From a checkpoint of a small transformer trained on Wikipedia: width 192, 15748 steps.
MLP neurons of a small language model. Each row is named by its layer, matrix (down: output weights) and neuron, and shows model dimensions 16-111. Each number is 500 + 25 x the weight over its row's rms, rounded and kept within 0 to 999. Numbers have three digits each.
A block is one neuron, or neurons of one layer that tend to fire together. After each block is what it responds to, as a language model described it from the Wikipedia text at the highest values.

L9.down87:501489528451475527472563520487499492529523546491519470523536500476505536489501487511474495497510529469524510501528505533489497484507469517516490540487507499456501490535486464539497458504508513506455479506523498497406515492504481488521489519431453484503534478472512447488515469500498499478
L9.down370:483515531488470493477501500535554522496460487459506543491541528511456498475548526530480510513493482467515502515504499536467534513481470467464491541509475504557543482503530506480544460532466498471479476509504451445538505506525509519534479517479490508522510448447520467502516488510488525472
Responds to: Last token completing a fixed name, acronym or unit: final acronym letters (OCL'C', HN'L', NIDR'R'), coordinate E/W, km², "United Kingdom", "high school", plus commas after place names.

L7.down74:509518514546473495485515506491492492456528529477465475502501483477501510501553547501538520534460458479504513506497512516544494509531530450474500530516521490528481506526545520500529514479513526488502540557530455492485520527492526480499495472506490496522489548487454507495506513508534469500
L7.down80:503485511466513520458522550484515503495467520500513523486479510520435522470525500513519533472539511502462509548519500529475470499525501451455467534529504504502516529555499502452524496482526492477474546451494491487480525506496480476485487502488505521510497496484478481464491514479534555432
L7.down89:490532522509513520450495509500524496500499449498466471488564485496473487500489550525470538503515536504508475495508522478519529497483528454523466503484476502513509473477498502479532514470517503520526501495502539471510509515542499519475473466508529485480502473508480500496491488491496537477
L7.down110:524503541443518486469483510481513488469448545542506513511486522506489525522535514515578486509480475526506520506501502532478463520490502479476490471515478489505514532511512466523505489471499510498485514494516526506520530510466513499524521533492501478467523531505531512492469509484573463505
L7.down143:513500504487445518489545508497541453547485524488486462514472486525474542477504496504490466533503503504496509505509529491519520478442494494499479533497520496497490521516522488513498485525529531479524472539459559463478503502526509440474504496538494481524488501502486463487498518490471546522
L7.down191:505478498460460510524505517499495470457525427501488485503539478505467499519507501496438542502508489512561502486532470494498539477500498497491491512480506480490505477472509481566498526491549527484512509547498496517484465493485493518533464473504506493514534492471472495530508451514477516514
L7.down302:467500511482506485525489509466510499495496472532458522514514497531540547526520509518514482505502422519513489503485495554439518529539520475516451530515515511487476516504509468496514516479527485481511528522532498458496546490494470477522522501498521478506502498535477470465524451500504458501
L7.down322:503509466509522556462543508490473503512472504535519472517458493484489516502534511479582517527523495477500491498497463542466537480516478518479535519550545493502504480510509498502451472493469460515510496454475502490473541520486475536534517499501507466474515497484531465491493511525520501471
Responds to: First word of a new section heading or sentence, e.g. Career or Biography after ==, or sentence-initial In, After, During.

L9.down261:460521518522499509509491503537505509474534497522516514461556519514482548458550492479519527514514498472476500547491514491493481501506511462482539523469493537483511469516520469462443487474517503518491521466504513477495498536527484519505476497501497523461508516516537525533514508461513517515
L9.down351:459476490547539541509495541568517502467492511483433482550497471506491493457529517491527533509494526499505523503468485531528495517492485447466528483563505502423533490503482479481555508519469519494475482529532505449527518496521461507501511476483488522479531465493496524488472481482493459513
Responds to: Fires on "of" right after a quantity word in partitive phrases, such as most of, some of, several of, one of; also weakly on "all"/"Al" fragments and "than".

L9.down269:500479491511527506490472509479474512494476548534515545473511509496454482493483488521545506514519505485479501510520499502538500479518447540492486504494478416472541476537536516493515505514546488497479496516549521515467507503473492500497513493465526515450512481502497504479531515509496508506
L9.down380:535526491469530493514501533481472492469492458510491511477516476517548495521471533494496541499511493489466479516498500508535462496517454483478493480523505471530506476501555507497499496516462518563498562487466506531521519481452474526529510502524509493521556514522499512446541513498520524502
Responds to: The token an, either the article (as an, was an American) or the first piece of words and names (Ansari, anion).

L7.down6:536511516499435481499483519491513467517435458523483497500512503519492520501539504480432465522492522494504488515505490511496529507460538491485468513501491469481477523485500500505527494507516518477520487484483511496522533503488498492510461492516505520522501488487475500496494495499492494496
L7.down69:460495515492466496488476501479501489499484491506450492523507503484483520533481542505474448477516500517492525507503521496458494476491546445508541512501513536479500474522481481479477525525536497529448491485488501474451514504522475480532451441505441533482514492487524497496521506503547447456
L7.down211:512510529491450484497512528505475469552513492539495510542491523508473474524518487518469486535533497494468489503481488488442558484494503489545509505472484459498505490484525499507445489505522486476436528514466510492482477546526485547477444508533532498494508476501518497509508469472480475473
L7.down254:456520479488535517484505509526550511542474501437495519541525461533490518471526537516484512498520535513469502533521495491487494499488532484510477499461497509493505504499508501522512502518539488446522526516460501454530496493485502446479475506507527449512473504459464476453498502484436522505
L7.down280:472502470473512523529521498500480481478524501489539489448509486496511475524436488480523495528497464483525489544493453486493509496507479475515515549526470472511503541515506472508509467518470538505507490512503490503459530525469490498483485468512520486542500456447537473501521498508500525497
L7.down308:508468513493457468494515502532511514553496448485499499481458509512477513493507509524446504530517512515493528517509521477478488509563506487529494514530484423485482510492515486494481487488545516473467452492480472498436493516511512513494434490507529513508490521524496487481524491526490485504
L7.down337:480474455534530558499548500477493480485462499469471510552501492518490503522555498510490496468525483519509512508522516510528501486506486502494475496481489472481538494509493508521519534516505506479515482514486522489498512509486458491524532508444509543555529471510484521470489486463447492499
L7.down354:490512501539494462511452539494535471520503493551460493484477479527507490491485488522496442506462546512507469487478454508498491546528482490512473505501472461518474528481526478496552488480548518464520526543483491488519528540478508486498490479506512503514478486487482542494489496471488519429
Responds to: Final capital letter of acronyms and country codes such as RZA, ADA, ROU, plus periods in abbreviations like Jr. and U.S. and "of" after "one".

L9.down50:485502483519487497479522491527481527495504507533514510466472474488505481497496473521510450488497539532496509506475461506525540512488515465488499466492515507467464504486566497504536466491532515503465550528518497481507472498507486499496487500500516482535471456528474494496527490506530493490
L9.down271:493466465496509525540482492496515483495484494498514494528459472496457501513490505496525511572510500527520487487476514500468508483521489543533493510493482508494501489517510486436495479493516480493472496489543522505517479454483472476534430479473497479479466511524507520519483529468492514495
Responds to: Word-initial pieces that look like function words but begin longer words, such as the(sis), the(me), de(cade), de(mo); weaker on ordinary "the", possessive apostrophes and table pipes.

L4.down87:454463505485489532542497529507498548436506468511523482489479519515576512505546503477480523524457451485491541485500512501510504521487511473525490481518496506506482489513510552519509475493501536502523486474468508535479502523487511460503548505532504537509466483513519495529519488505482505484
L4.down164:464499494508474474515521533486508516509518476502501476489506549502462500535515500479464479572514539494501494488501452508531465525462536519458467465491515516518476515465502510573457529527505503493475520494480492441533455479449521534514505471515447506530480487469486484504491511501495485478
L4.down200:455514513531467508479517484504500492485537518503438490511464521470446527460489509509494469535515476473519500501520497516509445461504515478512469542509505507498499470463512508476496544520472516473504532504508482519470530489510462498520474470518503531511553476497486515510443484476502522527
L4.down288:500441500484522502473532530508481489507517475487471489535531512552454460529529488446490495508559541529505495518508431499557512494542469506475453460493494487513506520465509519526467524548521522516516504486499464477505465499518532535504479494505492470521482500475511512544492502548478474492
Responds to: Interior pieces of words split into several tokens: letters inside capitalised acronyms (FCC, DCMA, NHCR, GRE 2004), mid-word syllables (dip-lo-matic, no-ma-dic), and pieces of Arabic, Greek or Chinese text.

L4.down122:500485485504479567500488530468499488549472497478549520487481531531541498529498452525481470522465460486518508541494475493479483523465471506538486474508482478462486523503510491503520474482499524511523527541530486531484523502485570461467507473511497497516495480492494510490498486479498515520
L4.down143:498525518513539531504480486480533521529445458515509494512536516490520519494530523514471484536492489539547487522467496476513527520443545495514482532485513508500527491503479517570515459550514506531473498542475520518520548464466524494497465519511470529508487477495511503501463488509469508532
L4.down320:551516521501513500536484479527532512464480530489499509516495488514444526467475493543490513498492466484515459482468527470524503515544503516485512479530480532506500505509560497487511464477472495496534483518516527481540518480491544501510473516444512498501523480463516514553514462488507489478
L4.down381:467466505547527489520483498523547501549519495522511515496485486469601490519481471500539505502518495467522465519531519486486481484510505547510513532490504481457516498527471505498495530503444506528449496522517491506492497476502517493480535515508510487502477540501482494505464526500506497510
Responds to: Nouns naming media works, often after a year (1983 film, album, songs), plus separators in discography chart tables (|, ;, —).

L9.down37:483490501547501518502478556542480483495453507483496493484454482518483545498506534530496495475491503499494523525478521459469490510549469494502538524463487562522482536504488494484488433488493526460515548508518526490493532498525508466530498487474495534492500507485468505480496550478528536495
L9.down158:459517519490539533536504504475489465507498464479445482502503532512473492531469482530465514515553523500526478490461533496552483511511518494483501514507459561509535460507487475495490501505505510465460505495526541474498478464499453522528444498509490493516530511507527488483486514538457459511
Responds to: Words right after a completed subject noun phrase that begin the predicate, mostly has, had, have, or and, e.g. "SR 231 has", "it had", "and suffocated".

L4.down59:472443464527445486529470470482478505548525526440481472487479512486493530513474500508526486474509492480525515508449559510509537467490491535462522501476481523518475512541493523498477531497482484544505484495516507540486494519539502524521527526496510457505507445524517519494515555467467513517
L4.down96:499477514473489497518472493505500499500524546553525534495504479479480536563453523517545520467472486532510508527517524511549500518492483536499519495503456520462511521528505453495509479525477470494472463492528520540444517538494470520540516534511514445524507512509496484503506519487465492471
L4.down124:524501469471578500494509491511519483502468473495506491501498495494516521501529482515483477499497476502455533514504457506541483527481500507477492506476513487544490517492522470455474532464518484473472484472512492495467495471499512499541500501501461494460461477497500531507541512446577516516
L4.down283:526521480539462494485504508530488504475524522476558486483501456516490516510530538494491495522461478541490482454531531500518536537498503491474482517480480486517446468492491491510510428449505499544488512481501514543495470573513499492542455518485497474514513513493502484473492524483507491486
Responds to: Short word-piece right after a capital-letter start of a name or word (G-e-orgia, C-ly-de, Tu-s-cany), periods after initials (U., P.), and existential There/there.

L4.down27:506479519498511510531515541449490451514534533520506495493480481485463509514508489535502493479456522488510464548448541510487507531498484505498474487525487445462533463528569484548477492501485498514475488507530513465478513483512477535500498502504492488488508522505461522507473508517536481509
L4.down244:540470520478497481486517478464498479490502520475488494490542532468560509425474555506480485508518490451498489524528519488484497533543485527489512471509493521481506538547489518487493504542466477497445485498546459471524537550480494523504554546460486503509501540488493507521491491516516524501
L4.down357:571493518458491518505526489454522493455522526514515490502520539493498495488510498462483511519451494469502524474568587500501473498495525483517512500470515527541500531541477520519468506471523512503505504454482503515514514467521487523490502502443505505530510525510515506485480525484513516445
L4.down369:533464526473498551522482490451486545444449490546510480534483574458522494459491515501470515531556514514499494527487485494490489494520509506565490490495544490531495471500503503512491505517525512520502513480537491530514487482499544452514503506494457552530425487490492477510497507497494510448
Responds to: Short syllable pieces inside a longer word split into several tokens, not at its start or end, such as accom-pan-ying, commer-ci-al, car-pen-ter.

L9.down59:447501465498475517467483525473477524468513512546514495521563473502518516518521504449535467540461473516498533499491515507492501520428500515504516489479512500521514507468481506522488502490509516474463514461528514500577515550484471491454498458519517498509502506508480530522519454508493426514
L9.down286:501503462512497535488479498477476466472424495505533456520545512451519503508524504555504475526538507501522488514536486528543483522483485494450481502537464482488512517494522476527564508520476529488482533533488455519538515497470466502524479484530464445515454470480518546499497505456509465495
Responds to: Digits, commas and decimal points inside multi-digit numbers in infoboxes, vote and sports tables (3,4|1|0, 28|.|48), and mid-sentence function words like that, when, what.

L7.down16:499542500498491493484505490487493515480492449536519483494501485494531513473483491549485456538502478478482462488498471488477515499525491504535489533507477497503534501519477511442513496527469509518461507465470509519539528537483479477520520488546527488490539513494538483517535526516504494523
L7.down28:505570468532478474521553459531522481519494453497421527504504501476483493496532535488446474493483516509503463471506501498538458549487512507502472476507512484487482472520461487526525500547475457522460494479500512488508479517500501481496471499520519507504487517492480458459473478513492463526
L7.down192:496486525491494478493504516492514515480513551564525492507503501470454506517525514488534447512447499496472514491467498507446530520516455511529488520488503499495453512518487502466471468479495511519478459483526508478476522535531492490481473485514537488483504491489510493510513524474568472486
L7.down209:468575511476488493483488466489514493488487497504492552517497478478498506528523475494516530497476481517514498467546469476505540457522514454528491515494503536515542511543459490506486487515532480463479491474500550491498448508511464523428476504492512460544481487477527499491532508522481490474
L7.down219:559523519480496508489472486499497478484463502497506522518511474514438462499557452538501491489477556510510530474555499516532528497467506519465531536469480479497537496479499459536452482468496518488494497488472477476506492491513497523507451539498450494466479492523483500504474499506479504488
L7.down242:494518490445510535513451511487523517439494498534498447551496543517551496539505501508469542513472468513508521510492484553474536489486509527475510508483512484512539483488495492494514466498476465534479524520502502480514501509504523540499515505493432461502480528517514508551480549509523483512
L7.down268:538498495434517507507536558467494472462577542493513499511490484487463480474495543486461503509511461510467511501508512505490473499495513527471488534535510483486529502466484510532529473508511514484513521463472528525482506504537479448477444497502491524550515488449500498509502482523501478511
L7.down323:538540473489513521488456473514499494467465472548493476521487474481556511441519483477492512513517487506483495493499516485529523493516531490520510532508496521551519520460461526488502519498485520496485492435494494457537502514474475526493495534517494507489506501504480553456475514536499474478
Responds to: Inner pieces of predictable fixed strings: the dot in U.S., the 2 in km^2, digits inside numbers (COVID-19, 1981), mid-word fragments (gu-er-rilla, recon-ci-le).

L7.down32:482491525505497488496509487494494527484519465502528445502514490467499487512493527475536508489493496484503513485512472552456477489516496500503479533495549455536483496505519475497471527529446487564543481484463518483500540521509490525528500493491481503489510497522530505507474525519516509495
L7.down146:510560463470524508492488514479470517460521475516520534538517521449519496484485494531529478497507521525517477450448513503524535473479482468481484518495514477487496496518555483522530516526504518501473544509497546510494519462477451475541487487461486518504495514536540505446506493492492517484
L7.down154:458502510483516492500511495476537503436472473509502509527530470474535510495504495490475490548541482483489507551461512524509522509523497476486505484439477496520485503583494511476468504449499507504480527515496559530452523505561525490518519501512496476465553522488477462509505528508538471507
L7.down179:503513496500531494519536458497508499471523475492562499502493486477584488513466499473472474489502491474465488502470509506472493529524474528492512492518469481502532503476519528455490481522500490491452492485496504503505478513471518484484565519472526499548503520504501503508498566524538447465
L7.down184:554474528504455526518511520511466521504521468487526520527508483554458518516519473501492501507488482536532500466453501478480502525485479525473491514462508485460506519507520441468461488486476466502472471512490532526505487514464503497523483500539538491487467537551487530510496496526481493484
L7.down193:510480488503495512537492522486501555495497508506513496511472491483520523465533520480535504541508484510520505508538511474518529460520452481510494519486498509512517519489469499551522504491490468478501494498451459496503569565485449507501496493509540485437499501505479469504498428496440503470
L7.down294:540516510499493538517484483524465514522474479458471527555512490483504552517535501502469527486507521503497477472524517496525489486457538544463492488497500531522500477549450496520474517480514481489478540525477497497482538504503487526507500506476502476519465527527456511468472517500454519496
L7.down370:485463512506511533528478458510528497505526494514492528521510446498525501472484463484512499500501440528504499476517524521458495501519507492471482503461468494478499556539469516503515518470477496528473505508530493497483518493530528457490528515463553475539517519455526487455502493491488505520
Responds to: Short word-internal pieces, usually right after a prefix like ac-, pre-, ex-, com-, in long Latinate words: ac-cus-ing, pre-par-ing, ex-pi-red.

L9.down26:493521501448480508513488503436507497523492473505488516524496486503463492453515534461513475526505495505490484515483492539505511496512524526520467523473490527530469500505487499515475530473494498446497484522492486516495526435554516496488468506478462494536536511512463480521521536514484542536
L9.down374:516483496526464534503522510501485501470484467543511476463489527483399521478521552477497531481509479482518470513514515510502488486498499538514515532490495556533553535503493489504487494500494505507483493456496538528471502534528504471530495507464478520451523505500515517518498528466540493497
Responds to: Connectors like of, de, und, &, the inside multiword proper names, e.g. University of, Archbishop of, Ivan the; also coordinate and date digits.

L4.down57:496500521493514539493499565504504503505489509514479505528476507523555514481510474526467502514462480480486517489487524532524496497471523494484497514490499501521501523500536506505493458475481541520508502507501515510475518474483461466491577528485487526536525471518489549460542501499483460505
L4.down62:533529518550506499537517468505485507456528521525492482525475499477512551480486506480519509487519520508517451517452525517549452547490514501484501522510511501553514509497486526525512552483465494493461487477522492485470484498498485438508497517513483521497499481493505496494537495500480473533
L4.down100:425483511519518480500492497524526494495533491493513495487489499520563486517461521462521484487495485495562508515510523501507507507510550486515522475460463486541493498504477550509456531542482476514481480475476504499512482478449512547452520523484516501494484453452492518515521507537481490480
L4.down134:491466522503516466511545490483486469489500525538477520473510526491487467461494500524518496524508511536486501488518558488530485472491522503489497496530509459548489441549509487520503555511481492515535538540523489468473460517515470511460475484523537501522494444500484491497498538490512480527
Responds to: Short letter pieces that open or just begin a word split unusually, often after a space, quote or parenthesis, e.g. "s" in Psych, "n" in next, "s" in some.

L9.down84:489481466441519415505494519544504493480452497521473503472531553507504498506476531487487474494458508469518494531473485509496492537458506460467489547480495517542513503500523489513479521505526525503503520486480532505539513448500518510470515513525495503503503506498470510512462523513523499494
L9.down328:517527507435537487497502545499489514493518509526502480496499475546446480517526473493507519501478485510515520515479518536457467497506472524471536482528524547510507488508487486521472461478500490493481500510532492515493535513507471516557465488497488475502529510472509545476533484535531489495
Responds to: Word-initial or mid-word fragments that need a continuation, mostly the prefix con (contemporaries, consent, constable), plus ci, cal, and a bare space before dates.

L7.down65:484517502445501493540494502562467500479462512497502519485469530469513492489546462489542463478500535467540504505531508504532474476471494498508489468509495481530455533504490503520492521512449522459503518483515498519479519502458491513531514519500491508531536499548459524474471484485474499498
L7.down70:532454491529491495502494514500491500509492473449510513517507549500524478470516495516509502492515491541502515522528510528464513511468514500546554487509536498532498484535514490473499509459487545479470499511478480457503512484477472517510513503558474488498526511499551527505533453506504465511
L7.down77:512508457499483547494516497490471504477481572498504495477477496466469487457471562488553500481518484465523503504453495511505492530491438519446482544512521511477540529533506444476489503548481510524482453479507535525498490516543470492521493482551456525485482503525561546508486471497474521542
L7.down117:475526532471541505517487468507476485470471467515472507496474541507530492489508527546490532481531475502504498480521487479499534484534525506492522505516512496480546403519479445468516460504480510508479507521497544506446486530508504496547514469514508482466510564505529537510499487472513509506
L7.down217:517500505516493537501514477448535458482459466515484534513516495505550495501508528505482495497498512494566456462510493485536494456464520532493485513447535472529506538542498500543485516498509493469511523503520508515543491506521502515465509507488433518522502493494500492491539500524478497523
L7.down229:511474503537507465526560476515550476540501453483485514476454512508460513524519502506495504514534541519514485430510541460521506483499506505546504489484493518512496488515517536453497512506476443517502558510497490497467455484471494534498507485529511522472525512525515494497519463537518459545
L7.down235:459453500517476548482478499523505468506502507527501512504485494518443470491462520528498555516540454528505507505501505503479516452507526438531502501498470466468580505506497512493489554513548516494537463484492505514493485545522470543483451470499489470528487495484480512519502475498488497471
L7.down341:524473487466487517468465531513465504492507465554468520470474498483527546477505517494508553492485477440509496504509533510483544496488479509482487503480518517498525446547471483499493435489504475518460488476489474484439511509480495572508495489513464503462482529530503491512518512544538500491
Responds to: Mostly "of" right after one, some or a number in partitive phrases (one of eight suburbs, nine of the band's, some of), plus scattered mid-word fragments and nouns following "the"/"a" (ex-pi-red, pro-portion, sort).

L4.down61:433480459485521509493460537506493520466492495526510492505472522511498505517544457511485483472520490527448491519509462508503480512480517447568490498452487510516458519483508460522482507494481488472516515491434512556478497507506530500530509494504518518462500495525488496467500518497487539510
L4.down97:468507506477491503480516443484507496494548481520499486502528463473520497515491470559512481471481518524478447493501449499525471488500481493500483524504472508525457526501480527455536511473533555484510531501517503522504502502540469513567509483494506515520547503516485521481479535486473500483
L4.down109:512561428507526501536504470501506477491503528507492512533490496501503491516511485523506462483476541517487469462500498501482511526498557505499486474467505467483493489523459534442488494518482493515516525478513497493503488485489503467541494460514509493483489476469499516540496498486486497469
L4.down325:443478496540517532477538500549541501458478504474468485499543499472494497477518471558489460496490480534509467470521476516530507467473518495512486501457508502499471507522473545540478448511511505480510498501485506507501483540485467520502515482483502499474506463531484530562513497483494540498
Responds to: Third-person pronouns he, she, He, She opening a clause after a comma, period or when; also word-initial he/Fe fragments (heart, heathers, Female) and Chinese characters.

L7.down1:557499475481490543541577531466502481500514486452535500494493469491491480487497527478476545518499551481514483499508507506524501496492501508501510500542540483514506499480505492493504501538509511506530508477477489460482517507503492532493497461496477499534515454482508491471468454525473509468
L7.down56:516477478476519531471485445508475486503522492506543501476511515447514491540482453548519478513540487521512458528564500522489459443515508499513453468509488507463542528470529500489549497486529501487483476516499496478490536461494486471541462507469465489537515468482504555487530512454524486503
L7.down66:522483491510475518473516536541493505472505459490504493479493490510452543464528525520487528499543529442512501511548513503544508514452500501494490498553499519482515468428526462489526493514471501514496503501469494516495448467506476511499472518502486518498492512506509493542503522471541554533
L7.down144:521484478493450521483468534520524476531449445531483497487506501490435526483501485515466508506508525543531530452537464507500503513480539479480450467528476473475497514445513469504511478512504520482496471514474504492499465518486506535509450517529502507512455503526522473482469483490481548534
L7.down207:515476470541485502523485522489537557477468512498515523492464505489471543517499538489507501506538500505551532497491486508529464478465494517551485556494519504529499506479553479474469538513502497526490519486424489498541476485489530482535471466506472513498490579482508510437528533479508509511
L7.down284:481479520483497467510500479510463507522504502514474546486525519468478502542482499566483522517507509540509470457487462525487528494500534547520487470492483484515476528537518493511466485513553505532495484506461456542520502457516507501528487535505477499507496490534534500491458463531557510546
L7.down300:550503500513514515494497489486481454472497474507501495506499489455495493437482489565482502538523501465468450509550523509521460490478502468486487480549484487459520478475507492534556486490519539496511523486478506491535495511478509492538457507563503522556486481496487504483481496486530536500
L7.down335:484505484486484501518475511480477538542514493459514533535458471476471522479482513450512542488510525492522520447527516472535507504544487492490464502478535496510469503488478479511491516511513490498472438482514468522506488493547484475494458520486496506514534512516510511463484498535475521548
Responds to: Words that open a new clause or list item after a period or comma, such as sentence-initial He, It, She, When, and the conjunctions and, or, &.

L4.down18:530500519516537485494535503515529493504541455476515498472486463553577492511528500485498513467489507489515486507490477463527536496469470486530494488455499431503476530490529492517508506508476537487483523497491494488496518457539486544561498523509478529519521481495529474517501522493489525504
L4.down107:505486517518513513518496464483459497446488469518521472559481517503478485498500506524480488492492520530507473489522509527527506462463480560490499507495511511485538526517501480508512522502484515483458484535514476492523538494491468504520446530559476528508555541499518523532473487502502507526
L4.down241:543485522470476486491483481511531512512467464516450493493523571513514513504525533539460515511533486455499488483462499475516508517527542458539530474505484528511513468503509463544466500517521507504505460497474483447491460468502534501493496511533504536496502444476476492513479467504494515505
L4.down302:445539509527535528491505488486508478462529503493503484472509521503495505555498508495486508545521491528523496499459502534502478519525510454490481531522463495525496452544527436509472521512506452475483507548513531506482470507529490518477485535517488457499524469515487536531482480469469454504
Responds to: Second piece of a word split after a short capitalized start, mostly in names and titles, such as A+id, U+ed+a, A+st+apchuk.

L7.down29:503516523485499523535478524515512500484482499494546527533507519548440537496537533511502476482491508500507526501504515518529452498503493445530507500513500456525529497507498461563526484480499531488504552526489512504507504479488489440527478499468484555518530519483476519473466460508477504491
L7.down37:476451464530496539486492514465467523502497479495523494507505500515501468491556450460483506474499495488459465488487520546515534487519513503520512502504441493492473490458476477502503509506534524521506516467513494501534491523480517509494512493512528510456504445467481512508553474448486484469
L7.down75:494521535542519523491459450490480484514539516453509510493519490523510463470488524498532476500477498527491456491501549554518506509521456549478505509497504519529500511511523457522537524476480515492533498537481518485502505522560487458488481532479470480455512526511502521481508527503474482550
L7.down107:489485492495497510532490540493505507493524503500486436490482504538513515507451514506515494488472530515502513493444497543459546531504434494521464531509511517504480533527504526459463500472495498500503492481517526498516496513502547510511506455484487497516455475515522470538535502489516474447
L7.down161:445541499502495493474460516448544527494486477497467498548495505509486502506547503513499522512489453548521455488495506495520476492492485527493511513509524513494498489510522506498520514504507480506507568531512500468514539484481496471538515478528504508499535527437531523495526466493501528525
L7.down178:532506508484496507484531514510500499512503479498513509505509487548461445469489446508476449497505513518523504561522515523509486509490528477492489538464498528527565503469518464491511499493520499515532498530460510488491527491528469485543493521466465500500510473525492492498502460489445486499
L7.down187:498538525507536511485546471478516518510495490536498517472537495572443479452447480467515509455500503518483525486520491458502500489484521527444482523504501498504503497495488480493516528510498492498455547544484512525493511537466529486493469512469526521513483499520495516498506520506504499463
L7.down316:505484506486483500519530522499510433489562520498516492456492501533503487461480533470510470497497472475500505511494512487516482504509483502489502516495506451464574520482499545526467502489490493500499495476506513558521519503481514445494496497507453520537486508534468507516505537523465552517
Responds to: Short fragments near the start of a word split into pieces, such as su in sugar and sued or o in alloys; also unit letters like m, N, cm after numbers.

L9.down121:518500459479501522503491561484508495525507450496487503491494504494361489483472484521539513502497513502499500500513471487517491475516489487495494496503554508478514524519509520514524502520495497504509481512519465495510542480529458504540412519449510501509494489512476507509509502505471518477
L9.down302:507481471480497506510503550474505490513514428495478517500496510519425483503475506534558514521497501499504495489522455491472471479498504493480492499497517524492508538488516511511526515518463508485488484506529496517521534504541485522553451513479490489500515507514460495527490511492482503479
Responds to: The second newline of a blank line in Wikipedia text, after section headings (==Game summaries==), lists, tables or paragraphs, just before the next heading or paragraph.

L4.down52:484521500492474539516515498491495491524497426492497505509532493502465508518515503517458502507549499496508488490515503514496500513540527493502539531485543511482548529466486510521532521481519496514498516510486533488475485510534499514519489464497482493525510491492480554481539457436464501508
L4.down76:513500487506475505496447525467532517525474489500476510558481527526465522470524476543447472526487505541495535526500465538489497517539534467496505488503514472482477546514521501500525487453539506493524504507502508481494529504538504497526475499484505512504479489492473494449475469448487535470
L4.down360:449502531585482484533477509450482510463485484494439491511515547499516491489484471486514510492512483539496509511501502479518444554504500476504514506485494506502460521515529544486496487447493498494457529507504570501507535521476492497489526484508480508521509458516471462516491462497515517477
L4.down374:461475498511510515486476552530486475493488546502486476503496479531508510539497489497517497578545501465491499546480509494489499508462509477483492494539501522490516502540512487491489496492475465514532498494493470529525467566501482511503492527512550497554509486479497545457494476517541477460
Responds to: Fires on the preposition "in"/"In", mostly opening a sentence or line before a date or phrase ("In 1960", "In office", "began in 1840"); weaker on during, of, for, un-.

L7.down25:523491520480510525522479466479503496486460466506521471468499551475498508497464515509460495503469509537539490484539431535519494465499510499553500488497495514511526493508525491470516496542500509520497481504518491535524454429496517521486520475497476478473499522524486519487502509477504515523
L7.down112:459499505476492557551492501498478500466506494524514479530540510456500502524533564501486479484482513518469506472529544485483517536527480491518547500521533517504513487514503513485482521504497527534520480552482461510514476479486483476478499458508492474511517529463493555507477526507458461510
L7.down166:503489482482476502504492484456487495479506474516495469497516514514483525516524550521491563523524494468509494475537528473507528492467494493523513502460505493491489475525489471485439475508482483533510479506488495506519506504517495518530453505528501525493544508524512492514476475536515518486
L7.down171:529487566487465495542449516469528527500503489523488553512459506518511505470522473492463510511531542501489538461457524478470495515523480490550544511514528536505522509486491480500479472521490468487530530484503454501479451474473506514514522465511552486476521500479512481495552533515494475546
L7.down196:509545520511512479477522511506452488491502487537502476518487484450493525498517461514456510514494497504522497458526530510466485505502478496494519535504497467516561472518465506510522495494480497486549482501534469514532453509498489548513492469530492520522518469532495506488477479492508488539
L7.down330:540462470544480474531512491504510473506505442499471489542503464543517487517491486489487493522511534503522514456506467503510491493485536484506472527486495476490521556526510498506512495485526490431513481508517500501514480451468478483510479509482547501517492465477468478486473494530470517494
L7.down331:557481486515515496528522494466521483503517466517538474471540496511497504457486465524489502554503490495473509474553492534510451506471510507483457490503478476505493545499495508524542474486534557488522521538575514515554478482496510482513447521528517501567517488511451518485500496458509522510
L7.down338:544533485465495457523471514488515512519499497517502509521496485486536479499513468467488490505504536477484488481488502522484483503451545509503452506498530491509442473473467529463461476506508508527493539499491534476517531536472528487523492498506490505550561483429505490502475488466476523499
Responds to: The word right after a verb like was, is, with, as, or made, mostly the article an, plus be/were/been and adverbs (also, finally, quickly).